{
  "num_hidden_layers": 12,
  "hidden_size": 320,
  "num_attention_heads": 5,
  "num_key_value_heads": 5,
  "head_dim": 64,
  "intermediate_size": 1280,
  "vocab_size": 32000,
  "hidden_act": "tanh_gelu",
  "norm": "layernorm",
  "norm_place": "pre",
  "norm_eps": 1e-05,
  "positions": "learned",
  "qk_norm": false,
  "attn_scale": 0.125,
  "bias": "all",
  "tie_word_embeddings": true,
  "parallel_block": false,
  "init": "normal",
  "init_std_qkv": 0.0258,
  "init_std_o": 0.00526,
  "init_std_up": 0.0258,
  "init_std_down": 0.00526,
  "init_out_by_depth": true,
  "init_mimetic": 0.7,
  "optimizer": "muon_variant",
  "learning_rate": 0.00156,
  "lr_mult_qkv": 0.7,
  "lr_mult_down": 1.5,
  "beta1": 0.93,
  "lr_head": 0.00709,
  "max_grad_norm": 1.0,
  "warmup_steps": 200,
  "schedule": "wsd",
  "decay_fraction": 0.789,
  "decay_shape": "pow",
  "final_lr_fraction": 0.0,
  "batch_tokens": 65536,
  "max_seq_len": 1024,
  "doc_mask": false,
  "train_tokens": 493900000,
  "max_steps": 7537,
  "dataset": "wikipedia_en"
}
MLP neurons of a small language model. Each row is named by its layer, matrix (up: input weights) and neuron, and shows model dimensions 144-239. Each number is 500 + 40 x the weight over its row's rms, rounded and kept within 0 to 999. Numbers have three digits each.
After each neuron's rows, "fires after" lists the tokens most often just before its 100 highest values on Wikipedia text that the model never trained on. A number after a token or word is its count.

L2.up810:445482519427459488500534430471437498509492484488495488527510558502492485556536471496423484482512534440481463446511620469493561465418464444473504466479438413596535485499515478534500422491491553512504540511580435512491548509531554526526493496479456551496503493496508526503485550486492521458
fires after: "." 37, "|" 14, "---|---|---|---|" 6, " The" 5, "," 4

L4.up1144:476507546468542520501477518503520519503398539509488422456456465525508464535517479562528498473510441438530492485474540473400469497467493544557542552528505559504488438483491493513496472457574435587490512486524528537508576471492466519459434465551558508502524517548545495528468470430562474551
fires after: " the" 48, " 0" 8

L4.up371:459462556431542549483534459518493497532492499504484504476465504525535468508471485573521499530553509552503517498580464516510455515532504556532486452511453457432488510568489541459468583482540494530485507466481573512444518513462566471493524441575511454474507450484494448549516488497500530554
fires after: " \"" 18, " and" 18, " (" 13, "." 11, "—" 6, "," 6

L6.up653:502565532508477560474491391521497461432506546540509544524466573516533533500438506509532492461563486519478520487477444479535514456505556489487491528473551519440493500542478560527474511517493478547521500446471514466447512447517442507415512444541488487442538510522530553455493452481489486477
fires after: " (" 37, " \"" 14, "." 10, "\n" 7, " the" 5

L2.up1077:471503517483512494499501470464498443535458474540447443507480574422405531556445458561465510526472436356483511553475566508483501491436460514458470499532568529522457582542471493522529485526494529524452548519545522431476511533454472518511414463448484542476522399465457504540501527439536471488
fires after: " the" 56, "," 6, " The" 5, " was" 5, " is" 4

L5.up710:438381538532454520529513553469466575504516449490487526483545528459564544582511497585481528500441489558530505450527489556530541525523419493437516484529550461504470531422472537563502520550560431537586445485469446503469521467548545492535466535434489515428546469536485493467508480530474596542
fires after: " |" 40, "-" 8, "frac" 5, " 0" 5, ":" 4, " " 4

L4.up617:506509534503466489516558523505510451519489519507462487537495564509564439502467511498547450511479518545467479486535479557486490492550502476513522550487481457514492521533528478402499538514526515505521498501494454405434549442480429543414480468520501392541491436556471442554545517553501500498
fires after: "," 24, "\n" 15, " in" 11, " In" 7, " a" 6, " so" 5

L5.up401:547451476539488423477502440500431567429540458484478463469520548548565509492470533475478528513567535451455519443453428557476484505529501519518490488504497520480469570455498538474458520480533499453500441458444369489438557524481531532421531454497531516530530517528492536502481427532507429498
fires after: "\n" 59, "|" 22, " |" 6, " No" 4

L4.up265:508486450528510518471439565391537482466431506475474505492554484516493513397511451444453542516466490519465529518538488448464489481536445498468527525553500389475456505461593534611491496488516537533553499530511551556450475468554508538554456498494511520474473528501487559428512425470444459524
fires after: " =" 44, "\n" 34, " was" 14

L6.up411:488484482559558478468467464503531560468473526512453540513424486484543469511540536554479441494517449407536476488516492556515468413559525500442535532442476434487499486473542520497504475421437508517521511475440537412491552519591515584500516496517516544483480514499482465520527536531471478459
fires after: "\n" 34, "-" 18, " (" 9, "|" 9

L6.up490:401454496483573491466428466505521507558550470542524488484483479439556496518541586484499527548560506469518523449555496543455503357508479464466459548479525486488547524549544519542502435466536460426498472499502507535514516489483483477457501437585524524513564545523596536473524486470484565521
fires after: " |" 48, "---|---|---|---|" 7, " " 5, ")" 5

L5.up640:516465539546585595501494562477506457533558525488486492470512469461519509457496452489508498477445499529457426481486534500457501507560479530532427504514480464504512527541439517590504504517523462516492407461532463431466543472458534521388565459504524527491509501562545551481516525517518493503
fires after: " the" 20, " a" 15, " A" 10, " this" 8, "A" 6, " |" 5

L9.up1276:519521499566472457519490545538572521493537546474481388488497492465520500526483468482596506478473518550493412497512482450473500501500481499460468507527503469565572451526539477502556516545516526472583466482568445524511451459474471511478480505445562485523413468527555503538527524589557593495
fires after: " |" 41, ":" 8, " RUS" 5

L5.up965:437466530511578537486505469552529524407518388546517496533547535481456518558477437427545551479438490462505518486472490503479552487501455539527497464500478489538490491498494450581458586547529487470498550539522519483467544486457501572546462459498551515468548503429549455478501486471465554493
fires after: "." 88

L4.up542:475557565524482523469531517480517492448488476538521520520549441480510471438471483479536549508531511450490499510528475511503505502495504505507479503493473518545493494537487511536474506572485476484547495534531493506418588492461455483442476477559558454533471511517511505526447483482496479542
fires after: "." 86, ".\"" 5

L2.up318:556515493421493505489468480476473489521515490535513512413382457508459474534469450466572549533505487586508503526510515420490469533530480502513478553490455533522515625467519527501482582501486511531468438457528532407475464484490473527512525481504580522574481497498563528529488505562503563497
fires after: "|" 30, "\n" 25, ":" 25, " |" 18

L4.up652:463530520510452526472510501450548457539410448508506488495482461513516447479422451483487528618506407519483501534523452511558526422507506574473465506513530490517498525463541579470539541451510559551468454502422531497547474454492499472471508530521584419538533520460544520524476548509485491529
fires after: " " 30, " In" 9, " of" 7, "-" 7, "S" 5

L2.up296:479522520546511521435459457510520517556523538499479455455532513497541505484404505502481563562538475507448505494546460511515463478494529499521448480497533481509498472502486490589492506487541512498508435453376598545581483447509515489448517515531456472477476524554581561444523500498397489555
fires after: " " 62, " the" 10

L2.up726:505460517475591481499465560458502484513483529535565525443485491454534536459438504522550541535569476542455513525532541527446479565513454582534521392514416535511508502547450523518537458510539520474466469531458555568507465528516552481483534517511503558424457539538446541471591497537503459548
fires after: " |" 53, " " 13, " 0" 4, " 4" 4

L5.up22:492523548507480498551483411533422478485541540515412533522465516506555488559473519446482583540514547626521502483518470477523539497525492550489449453486567480494507540511485577507483539444511531556596489457501505378447483515508476571526472518515484535534530571548547446558504545475487535565
fires after: " |" 66, " 3" 7, " 5" 4

L4.up660:511500547522537542461471491449533551494523510535485536472529393462557480450497491555515514441515510532445556470552540507470506438530466482504502574484399505437502485604481540472485504514513520543527496481437535469462484542538594497498559563457541450577466528535532494493480521490428423512
fires after: " |" 56, " and" 5, " 9" 5, " 2" 5, "," 4

L2.up450:466536467475509479527555495464535431595407568490457476480456459497469408448535516448545546422439477479515514500470517534468484435432517507496474502456481494528506554463480536495432494429544567493515471530540552521509547537490421461449504375466552485504593517530514525479573501527559577506
fires after: " of" 46, " Minister" 10, " the" 7, " University" 5, " Republic" 4, " |" 4

L2.up1143:459463486511560508564485439392436506443564482458391455511466521506535483514530529468530514552567516520475569553499474452523467493472538472512499496511491470499513499501505519487560492512552521526507466478499543562532503461545471438427438496451472528480507478497444496433462483430534490425
fires after: " the" 45, " to" 5, " on" 5, " |" 4

L9.up17:439478510486509522543580496519573536556450536503476487536386423477514485510461505502525410485489529502533509481507526492479467497519508554496504477501539447504474527503484578474541518523486441470460463509530503513483584497498518440469458473498595602510506554526499461475469560522526522442
fires after: "\n" 31, " the" 19, " of" 8, " |" 6

L6.up65:456507556532480514498522515492479448458478479490486484458455488557497429583516456493547512496536501476478410512472586458418468528546525471570505537569517498488512469448543478441504551524544446498541468503506493523481517460500506547449531522545526448475560541476465495472569470404555516554
fires after: " in" 21, " the" 19, " at" 11, " to" 6, " for" 6, " " 5

L5.up1092:496543572539511521467532484478457493566515494537546503456563571480504559544455477419530541503524497488543539469493493439578514438494492558535583466503514524517496432548542474502481521573493472477554461522444504465485482474496536504553433429472549454490493522521462490545503490520510484451
fires after: "." 68, "==" 5

L6.up577:555472497584527472480484483451538554530548575520516518585430565489543461472497536530513568467505518542575541529534436534510516537584422464425477535492545439515431532517544471499473470512525428547471549499541447457491522484504481554468482468421549490492552505489455455504449517533486492521
fires after: "\n" 35, " \"" 9, "-" 8, " (" 7, "," 5, " |" 4

L5.up167:439444554480487466506451464457451554531570556555415558469504387491531505487483500548498614495467516509511519498508502499536493507443432483494514479499460440492479535493588564477417534502544489522491445541535530430515472565490527507515513510537460492499541474447490460501489573504439460521
fires after: " |" 46, "," 13, " and" 12, "-" 9, " de" 4

L2.up292:498527540500525471510490477473514509534447444455449546511501495533461601504498545537511524445502537555513495411491532528522493449474462463409461503519553448518527543509576517512466453540545520473578496516511499402365510483509434507469520516491401542519493511506512563506524487488501526466
fires after: "," 18, "." 15, " was" 10, " As" 5, "\n" 4, " The" 4

L6.up309:466569468442497487509468541520462538537533585500523479401537521469493457563574521512530607496493543564466488458471454543444487486497496512488492499564518488508602505561504481516491535582484439534473426488563423493515534438471447502415480509475501556529514467538526485511494484468530467581
fires after: " |" 69, ":" 9, ";" 5

L5.up372:468471468452566468486561535433451541520526540484462469504491482465523460477478524615531521486493503531522529504521468534526500498507537513492533510459465432462468411547480494509522531480433435448453497409513536385569456510518538520534535551571570519558483548524510527516496497457490494431
fires after: " and" 46, "," 10, " |" 7, " but" 5

L5.up34:425491586507480441578596458503475478472533438548426517509504478598543418537520462481523485474500503498505501517496488462500442499524598541513494472519509448487499540523526582490495444561523474516513472500515427485520491521438415469500378459513459472440463446520490443449426557528528543523
fires after: " |" 31, " −" 13, " +" 6, " the" 4

L2.up114:455509589553528511519441483367543558514528507491534500467515449483516533505512495520491476474488559475426553424533482518503460482515481479516407481487544545549481498524484470521522520536521539532474490503435514510538447494446429501508535525478452481447511468486521509521505525480415484583
fires after: " |" 64, " " 15

L4.up75:513506488535503474530419517445442580476530486561545483555517477498494529511537480487566554482503521449513449460521462514467479568503537496475517492481568527525568476578589552435484588500525476543559465509553450553480550498474500493467567425514576529499447522581497526481429510526527515491
fires after: " |" 29, " 0" 21, " Apps" 6, " Goals" 6, " 5" 5

L2.up691:471441482411587428578541544445560502458421465530548496496473438436459484494569475482557562495494533544473476468464423494403454471523511483495496591510559476511526531525479425507455514527531447453519473468476458513480563495480509475415518506473455514608510478514463476487585466501445587471
fires after: " |" 66, "|" 6, "." 5

L5.up1179:503530518574559518521584413508518514519524484512507495459450528539492530508533530495512578549478492525469456450489482519488489476523445489487540494489561545546512455555480543535533539573513406474530448490474447577476523514466449497490428454456486475586522448466546578602525479533450502542
fires after: "\n" 43, ":" 23, "." 12, "==" 5

L5.up523:486539512525546455425517482437507534483504513519451496507461499462566443563511450456495534580516538428535473475501514514554503593586419464480472538537537441535472504473487486504530547539493560483486504447509478485500542444485518530459470509512484452459466499533533528483506604500519441456
fires after: "\n" 40, " " 18, " |" 11, " a" 5, "|" 5, " the" 4

L5.up176:444491504467493500474488481478395540570456553543500511510488607564546505471463507492517520589524519542530563457483457503465483469540571505479511593475476498466490554467524507464527547523490506454514482582538469557482509479449458496440453526465523534543454480596469541492569504435467463459
fires after: " |" 64, "\n" 16, " Qualification" 6, "---|---|---|---|" 6

L5.up67:502465524492497535529487468534500524558474504483519484482510550516456415515541486407516508545464485502503512502549552435459519509460400428481450476487509481550426492471554516529443513439464504530497434513444505538478496559419448505486514511480497570458500443468512579586560521469487567497
fires after: "." 27, "," 26, " of" 5, " |" 4

L6.up560:495495547599456487472501482447509484519518469497496562570486554516432504468464498511463463463569531536569555475436495544458534518472539386450466509496471482525452486499494468472479531477537517522517476458512486495500511472596534550461515516477516508491582438485470517404455514498473446488
fires after: "\n" 43, " on" 7, " |" 5, " (" 4, "," 4

L2.up546:531462482503534486442561490489492497460482545489522463501514550464592499500460471489506539511411525506584477537453567447452502519476520529526502506490527543502475517471470486549460504494534461446532460505531465531461484473465544443491481541557475478531511506495454522530451514530502553483
fires after: " |" 72, "---|---|---|---|" 6, "===" 5

L4.up643:511431408491500495472565495519520556457509525545482543474500546524575505551376514511472550472479485466503542531494441490444473551509457535515504509477510523453458447493574465531479576522542495469511531506542526486457494535494550465504505509480467458479487473399502502490537489494497492522
fires after: "---|---|---|---|" 53, " |" 18, " on" 10, " at" 6

L4.up654:511553456533477499448506480490496536541521595563474480523497501476549521425514496556536535548482535472436550546506535433445539504528466504512505529527561544556583454557414497495409485513596510498552478478459501432510498478502478563511497508507536520515540485490510471396505513484456461499
fires after: " |" 50, " 0" 18, " 1" 8, " 2" 5, " 4" 4

L4.up539:526471495562516484504524475514453519495493441514486459517540483549496540555422415486534515535545463488551535477492476549429545507465450540418513551509501456511503488519495481511420534517532548478484526502503505528533558500539496465544555455573558458494513543403505505521455548440568468489
fires after: " |" 52, " 0" 14, "---|---|---|---|" 8

L4.up435:471580431517519512462483432443538535485515428577563503500559494485456498484444501456512589497448494466458489509525442517561580486546541523552499479470460540527533510570392503561485541498461519455478522512585479557486487485468409475515449417546559483532464432509490500446535497534485504551
fires after: "." 75, ".\"" 4

L5.up57:481503542514594545435568460457500476430482464542527554462515575546470488445445440476592527479460507430476543491545471468461566387522477510475517468531506558562457371494472523565419466503505495494511489533530510496460520431469497512514473486525525479545521489543491518482506476466512466518
fires after: "." 88, ")." 6